python train.py --head_dim=64 --activation="squared_relu" --rope_fraction=1.0 --bias="none" --init_std_up=0.0189 --decay_fraction=0.74 --final_lr_fraction=0.0 --steps=4221 --dataset="wikipedia_en"
MLP neurons of a small language model. Each row is named by its layer, matrix (up: input weights; down: output weights) and neuron, and shows model dimensions 112-239. Each number is 500 + 40 x the weight over its row's rms, rounded and kept within 0 to 999. Numbers have three digits each.
After each neuron's rows, "fires before" lists the tokens most often just after its 100 highest values on Wikipedia text that the model never trained on.

L10.up169:498467504380525486512529531544459530445474508512504592494410486457446446513498579500484541532554528500524522515463458602493463515568517442523493578516560518537528562516459515520512514499519559440496430576512581468488482535464522453457478523477525529581458504545516517495506565480541482417474486518468456544523482496457513503513483517491486560439476545452490465496406523515432557514447
L10.down169:526544488461498519529440546487455586486466478517475489539536467429434513492445529546483527495538559472469469518490510510472531510514526525542540495546521487479516535492464517408426453558577551494452501483474533528442489464497490475544534414453400460514454557520432495531508504515522513495521495467497479491568486536464539510491410494485432487480548446448479531509509487491448507533551
fires before: "is", "ry", "ise", "ies", "y"

L7.up277:491504542532459543531532502538510481533495506506516483466497476482540513537544488463486444510526506535517549473518467508553536493501521539492417522460483521471503598481447551519473457483594490530501479563477423505535468417524425543476447451619508451551538491525420522450461464453484512492551534471502524505523492496545562455513535559551493484520462531441484531551477505541550573476454
L7.down277:468520505529475534494413480510497434550545562504527534529522530490505486492429517497472474526478512493481563424562498545504534580496546482486493448546521499398570482500510499506513456519489464507474520553451557458590513501459448510491474489538494529435466542541508450490448533484501458545494516446504550564504533470449548452481562502495522544486459491481493588510490519568469571444490
fires before: "an", "her", "v", "ments", "ment"

L10.up153:511459412433518449499484565498467519504523520550560523498520477502567513509495552463555495527466593417491560528519489543393556476544540455488500519476446504513468497484547478471459517514557497433475483520496510533582545533587495447513493458487499461496495516536489564515578497443472497541588463537440441445527471504471505423503449574526483499518434462508592465545531451477570576554451
L10.down153:450466467527525498496542442466545481562512501506573510497547511507522507536451541522553477483555464522506597442515517471458533551456446479513536471552512541456490542575536481464441478497544487482479541517502554471471459540505491544558630477555497458422512461531514425461493546544550499522530543410465568520438515518514530448508455560543500535554569507466476447482532464458468492517491
fires before: "ern", "al", " and", "ues"

L10.up897:519518481458541518438473470506520448508521365453546517440456477498496493507451529546583538470478410490490545456433539503468552472541494503512530524481618487447528555462469494516468579524471429551505480502543501518505556483489438476498509514517517477492476543519432470505534485496455510538501543472508550547461549466544581384486484591467566545517482448540491492481577504508538510524526
L10.down897:463507542507533396471524460450501471509513523457506599473501518481603517516457442517510480530529498541456512491511480509488518513535498522482405499430499434533537492493488518455409483514480514564483459513462437408482485527484479482527485495511463537481501489473497526474515482479499500475503543485534455413523495471476414486484488491512503451513523535444538506544488419432477520573496
fires before: ".", "uthor", "ies"

L10.up202:494579488547469487524483503510500488460449521526483477484496485554484507561490474492460483514452521464565524530540516559542499570467486575482501587480559470455636547478545545439523465451459490465485543473507492518478505449553501528452454475449510417520481505465462420423488446532559509468454466536517535457453462569496562511542469568545482505500490469453458422522544562478491551469444
L10.down202:567596545507452562440518507500463509503463528408493496497541496516494534509482463459593535472486523540435488510487484515480479461525471442472477461491579436524499533556508526478493504485512535519442563447450549530446508574487542522464466360516532385466528473472520397399443485484518435476546484508545529520521488533448561524476449489465525452488553457484468535473594475527488476479480
fires before: "er", "ered", "p", "ved", "erv", "ied"

L4.up253:549489533562459447411530488486468490511470488526526519494503506546448460504511512558554510511497457541555499537508501414521541534613491567522497530492436482443544467510540515458501559464506508486552547630505576490473512505544533483492445509468479543431497520591562512420533518494475450525513517516503488456463456455434481496570440406543453527510438434534533541528433448485579506524544
L4.down253:491544548521484477425552464489528430470468516550512556535519516587547480496465481469470443514495452504505482567489507471535513506518464532513531516508482552468559456462437551445532524506483505506490510439474457423513448522482465465543448448524551537423403564508486517551470582550452443502460481486442527520491545462558497484466501500512463496489444408556524490522473527538518508467555
fires before: "rent", "ures", "her", "ed", "uring", "y"

L2.up47:519511462500477452550486497457501474511520509536507485632519486464421487536518458468467511456505531534487551525408417420509525539543489451550540438505444453548534542460529427414519447502497447496523553504534496449482482574555479507424523469518470541481480513553489476540443512519560578442533466432559465501541475479525414457446510518528512492506530474462480505536485558507550517522491
L2.down47:515463480516491502476527481495516387523528452467593475541478440566565564532477479521486470485533503492555523484579511491453463551474510566509562522559462551498478471508575434582581489486447488507467525511548500495483468472496454481498533576538507487434407514474512503596473537499555501482545510433560439418493482530477454476583442518533539495523468476520532466487474547422542474466495
fires before: "et", "if", "on", "ific"

L5.up127:521530505498434514520466460471449501548504558491494492481543516510458516407519528447432506478511548516511472444507485484490513519508490529507545451575372443529430514508517474512482500455502521495480545475413539503508450497548477503488474435464464473528575437516448478469486569489556538453480479507467483435430483399519455410560529546487509532484500514505448475456453505549472538521439
L5.down127:465546485501496423469558523457490522452465578404540509488476509455513500473553471497491510478448491481597460509550505475547480469462490428469520528544459477507431525539520574547446534511454549516581514522578442493524513472539449511500540495503540429551480462522434488481542513516539392464481514572454450507428558438466496513468446535481517559453466548609469415482571492528431505486488
fires before: " as", "ive", "iv", "or", "ing", "s"

L10.up337:470547518481457464462468516542526458468486511435437508470460581535441427437393547495421543546505493516494461468482425560595508638504485511554582474492481504500487543519525562518489565449469511498494580506493599563508503559554492514497539545481565492485486439512471539492532446537438470504534457487477508485519518507466521472506504414531466483541468494475510557496501469485509537505444
L10.down337:487504506509466501435537471517574451525557572564416497468490448547478516525405473453533488549512478618499497508585488538515511459530448509478599524449466476544526496555536469526574522535475464435491509518549473517449469512488490461616502491511537516494470498503569562457551542460555505459514583532533488471539456542509489467496477416501548479481450472489493565499493539518532475527524
fires before: "t", "l", "ld", "ent", "in"

L2.up13:497516500470381485536444438453537526541483502469478491441409486455483446529535536528472452509438479486584531381450522521498461499512519479481394456439484453458470464505449491493499461447568512438529474530479538507517501495505460526515510543481532550580498572529524478510534527523465495525502514473534419514438515531562465466561443506486471438498471545472399498435462480492486492502518
L2.down13:494508526534542476525435474544523461528404481429500486489510514415577547456469522540525528450492454551508514497434544458460449555484595509468506490464484566494478473469455518475509529526532556481489426462475504429463401507513491516475548622480590485428489501505546471483483529550459463479487446505504484429516527461423486441545513468465542481511415513520515489490480513509497487645511
fires before: "ished", "ican", " of", "ad", "ing"

L7.up949:509560502516509475453479496556473499436376524520444470546557487485579498503495530479489547470422489481479536478565514468509543485448484480533485486441515464518440534500497491525453403502467526472470455505523468487473486441538476559497511535483490578509496474487540522487502483497511536549462472443585461552507523469484566444430560506510445498510531489464434450460474520483513571447476
L7.down949:442539432507455465549486495568457561516520498519440476504459555435549500498445503543483467506531521587516508519496544483535566427524542473571499491445562466511468500486551572450458499495576504575503504536423515531488491532485575508523502535488518504519473570488525526486469544445486477507477468519403447465511551516434495521421508444490406481504504449474459543483555558445466468461479
fires before: "ent", "ate", "ents", "i", "ies", "ier"

L2.up554:514457433533467501512451511516482433515481480469487466506533516548496457461497564499462470488476500546500502564504397499435533507480495598525491525538525538489425616508456555537451393472514471410472485539483459558506569478503458533472479535524497485442552526544455464523474471454461465449477505470490513491510504461509477485520499496433513572510467511445522524530461562568523436520519
L2.down554:471473479473526547447482541452389435538475507470505524483508531407466482474495570500454463512554454480473590514571466526461524471526531492488567530558551532434526453524524528411521462532535552485491538523530560467503456448472425447485470481525433501433551548513503465467498482557507497449530524511486512525435523494522532507374498514487512488448524533495521477516510529528567471425563
fires before: "en", "ated", "ch", "as", "et", "ar"

L2.up650:433559468548472521490454468454536493458487517473516457452488455430460535483429510407483451503520488526561462526557554522444539476479526495430421530476501462530415441495441487484463533481486493467537459516456513517514526460529446558528470569522480540547495528529527563464519490497488439509520532500468506462433522445524451501525384539449525606496385575519473501472434568508536510466546
L2.down650:485505500504416500468469517550514441488502539430508499536478495431474561455519474452541501553529452416497533465500553486511508503520575445434517515501480473392550452428495552526489544431578403550493461509516546523507543497536524490499489551544470487513535471490479457469490517513450463524474526482497479551480573444633477458473549500478500529517473474526460450494480563437480516439402
fires before: "orn", "ished", " of", "ced", "ian", "ed"

L9.up32:487588522443514497535496485529443540509479535476510580460514536530496514501481428480543485486544446487395467510487472594493454468433501524532553504462504464494500494515450455565452495465531586500548523494538455464509514531552424517528421569514493541490505470494508544514501467490497461505525543477447518431528463514461543471449576537521517528422490423469489512501491428581554509516458
L9.down32:481419444472503516447539525517526428532498491494410490547498484540538541469461559475437530490478450504528480503535525493506597479457492612525475486495575542549468554512560500518544600538551528449492477512547468559631562554507445466522507492508503491487453499610513496549451437458521523502430508520504490542501474506527488461472504468530495511554431590444489528527500529526521499495493
fires before: "ent", "en", "ents", "id", "an"

L5.up427:527526489450504510477563471513511507528514451470573464512527412502457531533487494431462501525451484486529482482523554488448458521529460478452531533479500457526453502481480529559478464516470501468517571457511448471468469509507428511476441523526515480563510495480436534483499520531582538487481446500563540454528515555549497513495440487508527537534592555510504526510527567506603438519563
L5.down427:477494448503479485541518499569512446548462506512504450468520530513404494539427497577450518508526479443480568489460495438505574555460486435472539538442542490492543497479522486598567462521546543477481546424473476490500479498470482537483536539513516549480496498617527555485496484439461463468482492424507511468532569530473426456429549499500481495473511468484527440553470484449407478446486
fires before: "ific", "if", "ter", "==", "imes", "ies"

L10.up545:537467505472527562426398491488504456493433501458539501457630483515523505443481526480569474538444540485493554511509513529463497475452529440463491453484516500540463415556528443535497516492520525576502480492503527507503470429525534462496471569516423515483551512489524435430530454485533532480502529508448535502454494540537513553458465537571452408443436476503547457487455530499454493482456
L10.down545:468535468491610564512546495532512402565519583502543457522546525476524529543417388537495534547486473465508526479492457548530521469520526517525529446471624431574568456550511501501449531539485570507541475513511527476547458560522442530485488532488467574480543489506462464457572526469482520461502452487427517537505549533449482540559491501495478530492520523508486472514457494468434521524487
fires before: "ce", "c", "ces", "ch", "k", "ust"

L2.up375:468482413493482501492526528488448461403521521548554497521540470557468475481490564532398526436496537551451541562506509501580511415504500501570506535432430558541523525502543566487465420542483526508510500534487495453558528500549461533581503518495500464508468534466526466427509534479514467491437493468533529429472495510506443512545441466486439508514493464478496452503482520486532448540549
L2.down375:559400491482509479451518494454553503509524506473494481492500504463463533549512499501482594518444495472503410520491490467502506498481458458486524514494488479547531492512501561534527452598578497482545517529507511517487515502393403531646501494503489509476481486478501468503553480542509405515451547499585450533517452469465505567487491488448504525482527511506437542523480559557553471540568
fires before: " ", "y", "am", "ed", "end"

L9.up500:455518536466459476504510540524468524546481421556503577527466533493486456433484475438504442504483507511465525526489480510456598579514508489434514534593510475504571493495498468506491480524526497530480487506500452530484451530545517523533448568512495507513534500478449478513516502494547462533522466524498501486484435399485434464596461548564443580499516517474460516442472539548498488482570
L9.down500:507462493459471509537490475469469496492528569482490448487520502569552476391566502533538546485436525492492479405545478543487555526439545435500521515571524570448541446522530489539487529492475459463481496457479403476466502594521478456534539492464522491507489507534531502470451547551503632456498550483553504511509532483533519502528465470582500505540475430514491499465476554514502570515520
fires before: " to", "',", " that", " the", "'", "ly"

L2.up915:479584474542556559534506488439519417466510499514497581464442442429567489463461488489496442459494515556464487511432501468533582436504533492441492465465470483511437541496507506504478543436481553468586466471515437487473442444431499495460534487503520503523522483509524450522558432501554470544504556507481545485477532579484557506514504529529496479531562521546492538532437506531503515495486
L2.down915:567523554537491544561481511500469522513473507455459449560441509485558522547433548485526518500485481562512464473565523515461451532462562512482500487568523561462452474495510555490521530572612523446532536470500416519446502467521494502517527475468487510496554486487484473501596412482495529420459488483512491569433527463517532510535562472487566508468435508485513515526496496548498493459533
fires before: ":", " \"", " |", " C", " v", " |\n"

L10.up842:495498435459540485494440512501530487495470515538538533511469496557443445441443472471524511444515478534475600557477504543526529595500427560530526501535461480524536484500471489536460468516489527482449562462540503515491517472598514524462522433527544455438511483529459407540493511537483443512508509523563475501478470473501534394481511544540490464499496444467439455461445484527560581537487
L10.down842:427463532539470502497497443456425506465461487502584540460444525521541504500438490486483530527565550490504468535469525465578497455584445532479578531537516482462536499467505565475515453493523457475543501603491591506544462364463573443544569468538583451459573565496447445504529530531514516459447477497447516561475427506488502537516460514463435529554485451437504507457543480510484530479493
fires before: " to", "ed", "ion", "ing"

L4.up683:542486486489477522516455455509448509470498503430436515484496492455491464555533522560468489624435496531443541505542488507526509499476502508484487559444506454511519497516492455586455582495525501480551504450556490531516460488505481503456520443467483506516461534493465504476455431589466538485457537496493428485491526491577549465501398496529535509414509485448518493492555478475581498429502
L4.down683:538494440523496515532473511406525492471466564500517451511497468511523468528501475526477503478486536565474498496557520525394489525591484435484466512524512418520450503497452554509451471484470534510522546451564534502487458472460499487566544508433507526444492440441542529470446541479550583439475528511480445474496520507505435525464533514494501522519409421484532482457541453572508530523536
fires before: "er", "ered", "ed", "r", "ry"

L9.up677:501543466446487558555489459531466510489489564524517540631485497530552511509522502435493458495531476473506498444519537477465546433453500524422519480515531454462487586504471448524453478495627483431482489559538450498486483458523519551474431536552468471579472508468490468475461429540503460546519536439528511536528502515470494405482492501536513460509503537539447543530502472521470482543508
L9.down677:526564515547453524521505479486507542560520479430395516500545470452486475456509505444564500459478501547475527539532556463535493482466428482540521526426497494502550559475573396532541505525495530434569566511520500524545559511541497556502385503512490488486427440505480467473468476575540497540580450497468453544555489529506486465470477463518511489475472481458455531502511459530539500561607
fires before: "n", "an", "ents", "nt", "\n"

L9.up372:553522463599416439534540420505466472434553506473447554531582440507532481553494542476590554461451438463496532577455526479459516438535471476483503540511496508476490574443459490525453469470547600504534447521479504441555511508501491495495434500466537493458498471565507522556446469498419525543506521546502528541480417516490583467464503524503556538547507525460501529476455511530468490612491
L9.down372:483517521523485479526543470465524544450536563453548458533565548566505481505549465408502501533521497503481567583499514501468505540506438479502508503450539516509426495478513558550493520448493481541484517524512488507496478556593514467447527545507469460437475463548554496530454472514467503464505544398480540445471534497465534459509489505451454435522454500472487562539514539462458529491560
fires before: " ", " of"

L10.up186:442518547428447452473512528480577503473456500506472521497487469486552521471448551467476528462465453460484480506552435572508502479470524537544449474461533422563573495529472443547437528472493544532487530476490532542507534485595534548508573464541445471546447568509523493452471503489494478484547439506484472530493505391443494469477485477501498488419475493495463540465482452460505454527609
L10.down186:632500509527455491540488435457536549437530505460549519555458496532508484497579454477512588494514538486498511513581537415444552527516423522503540519422525462472546506447520523518534523472514457549500520481542407514531448495405474472429464472492500516531479521488498449520515471545560442481509534539487451556517543473535509450590512476501436398489498403458502495439493485526427498498563
fires before: "ed", "orn", "t", "es", "om", "ing"

L9.up469:485465443521537524533499512502509535531447492491576539418565470516540523466452563459458539452378544561458455512505416522555520516400536519472510475521514471449446474548462478531545529483536484484513480442520535579487475553491507537501514490471445488490522513506504433507553505418550421535530498535475450532519498473499513592452411502469534472400535463478477506498431520484526488431494
L9.down469:537499534465483530399462497503510463527452482478527525488573533515447523464497488455431488543475546482487553541511536558496551510509516578490614557511548487573464496515520491550441448504531550439579543422482500460472514485505428511548496534492423569488569576518505484469484487503539522449509460522528535485511554481493480465534501566494512478471439462497567449451545452482409500515475
fires before: "ce", "ia", "e", "ces"

L4.up743:467506552508531475500508516562484476471447488580481509419444530547565495534608516482530533488498539554477415548465453524551558464516489430518559543463459476500554409513433475566488563503483532514488459436538547442478534481485452552574525517476542490497450505529425395411539502510487441450558533494497469427476446516585432501553477418546491508469507498476465532491507424544518487474528
L4.down743:489469484515532508523451466438529449442556608559438582424511519450505501472517462505446536419490560426547537543526522494536456514525448433467462522533427543472545540506570453531437538437489524465514532437485456520478501472538455522511532496398588576459516531496427481493472518522528549485464531465567401567536563530529484500514480513501533472452541600499528540523493520514447500494518
fires before: " to", "ed", " as", " that"

L4.up479:545536527485473481449447527562543468504531487501591523489517476541502448505457492501438534495505511480474430512506462572520483546499524501441496511512449506459446442569445493427483457512402452487479524480456448476562486505468439530478519494487480473583522445514487522458552528536487469455549515487494499490474487497514471426462580529422523509516524564455523542558431527553549525501482
L4.down479:534506515538495463492447495529573505541442494488522499530496564464509479520495480606545519506573493541558478533517527498484527528493494444495536452568477495469469521520501492484530527521429437486486505506466506484517483487489461454499560463515473472496498497559484427504558455471474444508514522489472473576527490581498491566508475539407513498554478522476519520485468484525549464473468
fires before: "it", "en", "est", "et", "ual", "ad"

L10.up360:493523501473541517409454437485465495485426462409493444494568488529508440530482459430490517520548497479525516491516522507471535474601545447539507495484496538521444504515505441485469481467490456504551428492513473467502523530511528428510489566550512496477544477552479485515462547512523464536575467527566574546507454494496567465507478505476435539466570542535457446551544497510554436531608
L10.down360:505447518520543506572482519520530517464526520560504433511463527479384439479499537504531455464461470500528467530524439464561431559531473577439530432543418463407470463471477504521496480438529483471522489556477538510528568502533445534527433472552456508553449518540532402483567490373495470493461543515529513516517526518551532558563515518522557474527490473449508577449509463486485443514528
fires before: ":", "ode", "ies", "ang", "um", "s"

L9.up577:494530492467462538491495513441478478485462517534461537509437413470553447542453518511454506494550545516473494486531499470484521483493412467447556393489440595556480503506462525508464539545530529412473533539478542604441453527467546511434447473525542469480489471509544579572494483525472443411540535520494518459505499454465447471503481471413445533511548416513487470509421460528509513448569
L9.down577:555529520556492519530475422502481509546581486478521505475472504472466510501555468527525529532461538521540484512485497492564540504536522484403506516447489516445552456468464453541460503537497524511491525615591552486467527502610468479530524519525611478485486441416465529449538464580537565540490516483411507478524510494500533481558450498507393480501534467526445522509541461555485491494501
fires before: "ry", "in", "ment", "er", "ri", "y"

L7.up227:500442512463446480471504504497490573493498528452511492493456489578502461513548501527559544481527521431470501577493545502513578467587506470476541562476529447520477474474444477524467602430533511438466432495546462487432509507496505524461512549510475562448487486485484510524501550510489472502469429487567497451513480500510446477493405535534569552488492494551525582497536518509525546557494
L7.down227:578440496518494536510535509433453504490533508500527496489498407461480504459541528482519504478520592470470536499500537536523527535506482503521494506510499427524460523429555519478466511428527524555507523547499526429515572509560507497566585509518505591503553536511551465507500508511475495452556532483453549487581434504555492432444434547464494473428530490539466428419536510559550445495506
fires before: " ", " of", " in", " on"

L4.up156:429514450581457528463493509476576419494551438544477502489530523472451545462515552515529483487547431506485486491450505578515461467451410518500463504550519452547499449544455501492515473524556528457482528519487516523507433512553514556469479577489489510511514503441532483462493488575550494440551432495491516509495508452512462514478432445452521523533503476512530540526476473496515494502507
L4.down156:474529557578518554476482482541530448488559442512492512492479472519475516470440496472534496409420515531546486437545532478434504532531398489586532444553537524543488517482592441471488452537495481444523545530507553547480472561512460498532425513510530476472478489633513473511478527469566524569460482490530552565496525449486507574580496518476514548504562532451521473474517491498421471473495
fires before: "ain", " the", "ry", "ix", "ri"

L10.up855:569509487533479500455539546418464546533473535488529508459496490566456462525513466439458473463538507477478521505453511548503532510521494529482505569392498401517515566494514476562483542429485495511426478481497520522515456534572500424427407499465566511535460556541534560526426524487478481542481420457512501473504517440472524488411453438556527586484541478475497529518448501530514531587506
L10.down855:454418442477511495507536469500576482484450503544472599529421468569433499509410462542494433475526485524440542484513523611577524540457440498556565459532475444441501475526425459509531484464476565480457453543441507439474501480500455505496506428522462486433440512507501487495517514527473504519406498557511504495509536481516448540523560425494424496569419477532501483491556536492446455518472
fires before: " of", " to", ",", " for", " on", "0"

L2.up424:496556554409504519499499451432455480502495590528478525411531486479564440494524485471529509480493466500494544506563448501508485447529512474421503457487530568488533501506494490505442472524478538557477517440548504504481499515503433482456551499519598518502489533472530487514526457579507456504501565473481527539460559432502504427505508612456431560467452530515481456500493547502483478507535
L2.down424:407588564470539478496439460548408508470508525421534476512551591540474577477489488500490536499532565533527524526532460404497451481469541454506446477527489506511558496579467468454375497472462533530590501506488528509565520480485497495467531456518635472547512472553530465529590513526491538534482490530537504446513565402512507543498518511483533541497503514520424460620514517501497454547485
fires before: "ed", "ric", "re", "ement", "y", "ie"

L9.up686:494521525499499545460510530519554519470545458483537550517427566479535484507534551501442496591467515499505483518504521561477511575450470444480502491510540486529572541566509478489471596490555506514470518415557530455518605524562479487480447415486577483499476498567439492428533546537496528583478474442539477466528470503505469473496485480541512502481546520514479561510498493497583534508416
L9.down686:491469447519484501532480538520476500487519489553440581518494497479506501527454459471559526549521450517477478508461486523523521561480490505489528510537509424545543495408521474452484494508477485510465519526510506450598494547513549467491482498561552457465564589474520603424518581518468508458520540480494503377528406561531562484483521450468437502546478492515523524603442499525503407430495
fires before: "'s", "ld", "ist", "ed", "l"

L4.up956:484523513505557470492501516492555502482506454538477483497462544516449470504418456455520469431445437534521513465494536536463526523447501504492471496529485534541490576495513473461478468519501504558532466528501435552514454472498390507528587539519489469558572498494468542468521510542519497555428616507475554481509567540511540516473520509494540541488465510541435433491508471599471571515518
L4.down956:506489521529459428534458533573432505452526492474458504425556593486456469439467535486464451461518528549559546497556433484534477597487507496512511481475478519521524481504475461527535513521502505501487465495525488544446481433491521496500476443487474464570475565520469464511494527484547538442482469464463514488436535489483486519422515521506525516539466386574497463557495465543451502481512
fires before: "ion", "ed", "ions", "ric", "ron"

L7.up365:482523504475493532517403487530530494504484535530500521567417526533534516454459545585536477557509564468489546555547534443473517506465546469465480520538545486513540599490402478582420493480493569480489525522453486510450506563462528552542540494479488525502464495513534511505512497477526453524482499455478539457505542409471468476478537543531481446481525569444421451543430558419445509481469
L7.down365:472522556488506518479543481515418509534525445546488469415504576476462492472462503498509500476521472431576510555487507492550503489494425437465587457534492510494527481493530536457506483468544606483508484508525485452492501551414436456557467498434464493480515468546487451512433497593465478549550497483508510502509488508469480523448545496512452521524474505552405428480526516530538388530488
fires before: "y", "ica", "ic", "ican", "n"

L4.up624:531523490511511477539549429457502546548493474416523510456507474462479422500424525460464434476530607521515465468520470462470526479541540600444485389501518591471523552496455558536519512525491495486447512548533445500484540447447474557478473515520516452528464506556511520524585429491461423463527500530508457482493518506551585426530568446530498527514531463475489513482463488537557459487565
L4.down624:529472468469492455436491468506518487407542598588481576499446476530555481503566498528459486483533498521568514481475492495453493519490486408510507419508492543498565492386533524425481514528502489526532496501462491438482457519465504522460478504573535521491514557437532491451526502472509470465463520414455481423513501478502489548479465436501540437507470509498506490496464514478525489540464
fires before: "ment", "s", ",", "ments", "e", "ers"

L4.up829:532426483505486582533487540438528477504504505457483515474494520498557457483437560559541471461561511485468522527492519472447507452484565537470509459446529584495393514514485523501462479481558467517430531522550500545474517599454500471509513565465477501468538449467554476545561560458433448448478545501491502518474530475450467523534539459457465463369509488486491538517479508504451501556498
L4.down829:511443591498559468539463455483451527503523504486495491438467505489448490408459484498407515512499517503514528496476479509558549590515514504536575440481510481498556400521479547537565419518473494492446533448538458492528523481415536503585449580450576486480488452568531450505513522520531500516482463429505438462530455518475495499469514467510474471506491489516469579519505459415436426511498
fires before: "ican", "ical", "ic", "in", "ica", "it"

L9.up27:518412576503540529420459478438490443448542536566488501541485499463477414524474479516566532532561491554468503522440512538464484531493428513494415505506532519513487479519489514451525480478573504487467479541473543492434475462494544509521483465506405484516479490454494423506469465535494447495482538471542502455574542477510520573515455494452543476523609437459503483485440428525574562536460
L9.down27:480565483550521450443510436539570525511478569527509519491517484462518512496458467543462530475540411464494526529516513519444527534447532471505509524529470444562393515460453483513510517512522464496500575544614549491464542435485557481501465469515480460480572528516451551456460533466518498467532489484534457535568461539548429499574498495539521515473541566475490525437515590518452536531488
fires before: "ry", "ri", "er", "ain", "ther", "y"

L7.up885:474501524533545518482467485554507489491509466465504483516543424571566520445545520476478456531514527476521574472480459498541490449465537459366533454453502522468462536511508542505455536552493474533519479501459496499465540411542459461489456481474480375513568466490505547469517440465505513522466574536444476526561499547549509460567468515481488504509534513504489504504509487528528569546543
L7.down885:498511533553543454469479509507488502492428438450416459520569408460540550530449504460452521499546495482510484518504459533515493518513492519474486497598520644418508509458440508493504495471450472583484454554548456560527402553499553531489497526519515415469491544545520497530523473507466498545476537543527570482496486467522438499491499536443460425478443567555528540499458516526521487496447
fires before: " by", ":", " |", " the"

L7.up579:525509399471538466473569541518485475498459532533495527554432522461546454533504461493500545541440488447555501557506488567545532471482468554378489478511483505567476502459429510497429472491480534517499468547537555492506568550528571490539515512563459525549448549527473551424494450520440490402518527496458511523479500470540475485524497519498418478543468405518588497583498524528473525420466
L7.down579:502446513461557423534485413485532451505608542468482470540473558483483471420492479465495541559564510562505478517556526515462550488488509430460474522535543514523548507533455441469476501538455516551465537487526503410541492461508524517493435468480506522528504483523453489465463535491455459467486551466409465430534426534491459528508500525488513536390582507540502489537573462542499516451482
fires before: "ry", "ri", "k", "y"

L9.up896:568464540497596521494474513493474466537475483502409564524568497453496506489487458432469505555495494419425550483503476498464523504489451483559457503513528502419408529496490417532487533458457570475518531505534553528583466574437372639553510503480480525441544517535498486509496484553511496491492483510457487455509502464534515565388521442548504507487520547457547474509371471528543424475501
L9.down896:476505493489519529481441585420461432497464515484539493505437607416470543447464563512438487523497506546474540499490466489496516525511487501527516457483543542480522458517518506472540444496482432489529481549457526511465472481511483555457509402484524583558501489502486502489527484550492437482590461490594493459430512509514485489513558518486487530497491535499492503442460510476531501535550
fires before: "en", "ific", "ated", "es"

L5.up175:530503499435499547489429496467505446534478518524499606445549491487492505499476561422487488534437551563425544437519556459535554496440522495488518510487504466501485582551582504503463544486446434412551484517511464497528392515566480513456469540539518529552487499497499558520498519463523497473455469474490598523431490505496502507537469570498501470501563537468439564462519494529477556505413
L5.down175:480505585582522499443479580538540537509509502574490422517481548482596509526441552455587491556458517533516521490530474513480532572500499539512513499517520528545498452520494528509468517555522499505493508551529486514558522519527420452545545526477455533527492532526525573459488555518518548461431534460553521528481492453468524492504515505473575528519461472479547469500511489467505507462570
fires before: "ate", "t", "ction", "form", "i", "for"

L10.up29:545514534546498464483464512543507528488533490475539466482569536487500497526499521434517493553487508480553489474556453482488462507520496411486507456484484491466438555489478501520506458487523466490469552557476507519497434524520444510512602556475514446511494460538398505499510495470559469497514524513532401517386468451457565551482547489558431451440457524498495517490519483459572545480459
L10.down29:516485479516520481486619546540433476497488508533493477505476478493502518498567535464551550512554483535491500528486513514529432576471552547515551441464578538527467518494503494461518472535470472477529497481512455514517545556490569542489558581497557441537489517515498532521466562469511447525464433510480533488451477456498490460494480426492479445568505459577507408519422453518497496473465
fires before: "ive", "ly", "ions", "ed", "ion", "iv"

L10.up874:435518479490492509477513526486511496460480469481536498480497520485497503470510521480516553484492486469570485511579503476507506540499453549469480483470419440432486470542509452565483555472499527518410498463522449549589520434635475504507497518541564514457551563465430458504514522539436514539477534473499418487482554488501550530533470537527517507536484407503410487460553521513491495596480
L10.down874:475447478462524505596531507466463398477478534456427454472499520529527522457535479551548499509556492557513533535583534493461494583521560523492541507531533454518490482569580508535503533539567511524471501447548498595541457514536535468476543509513490471527465523418486447511542546517488501487473519463535504478485508478564501544505454533534498554501537513513527556423555481477497493594516
fires before: "ent", "ed", " to", "ing", "enc"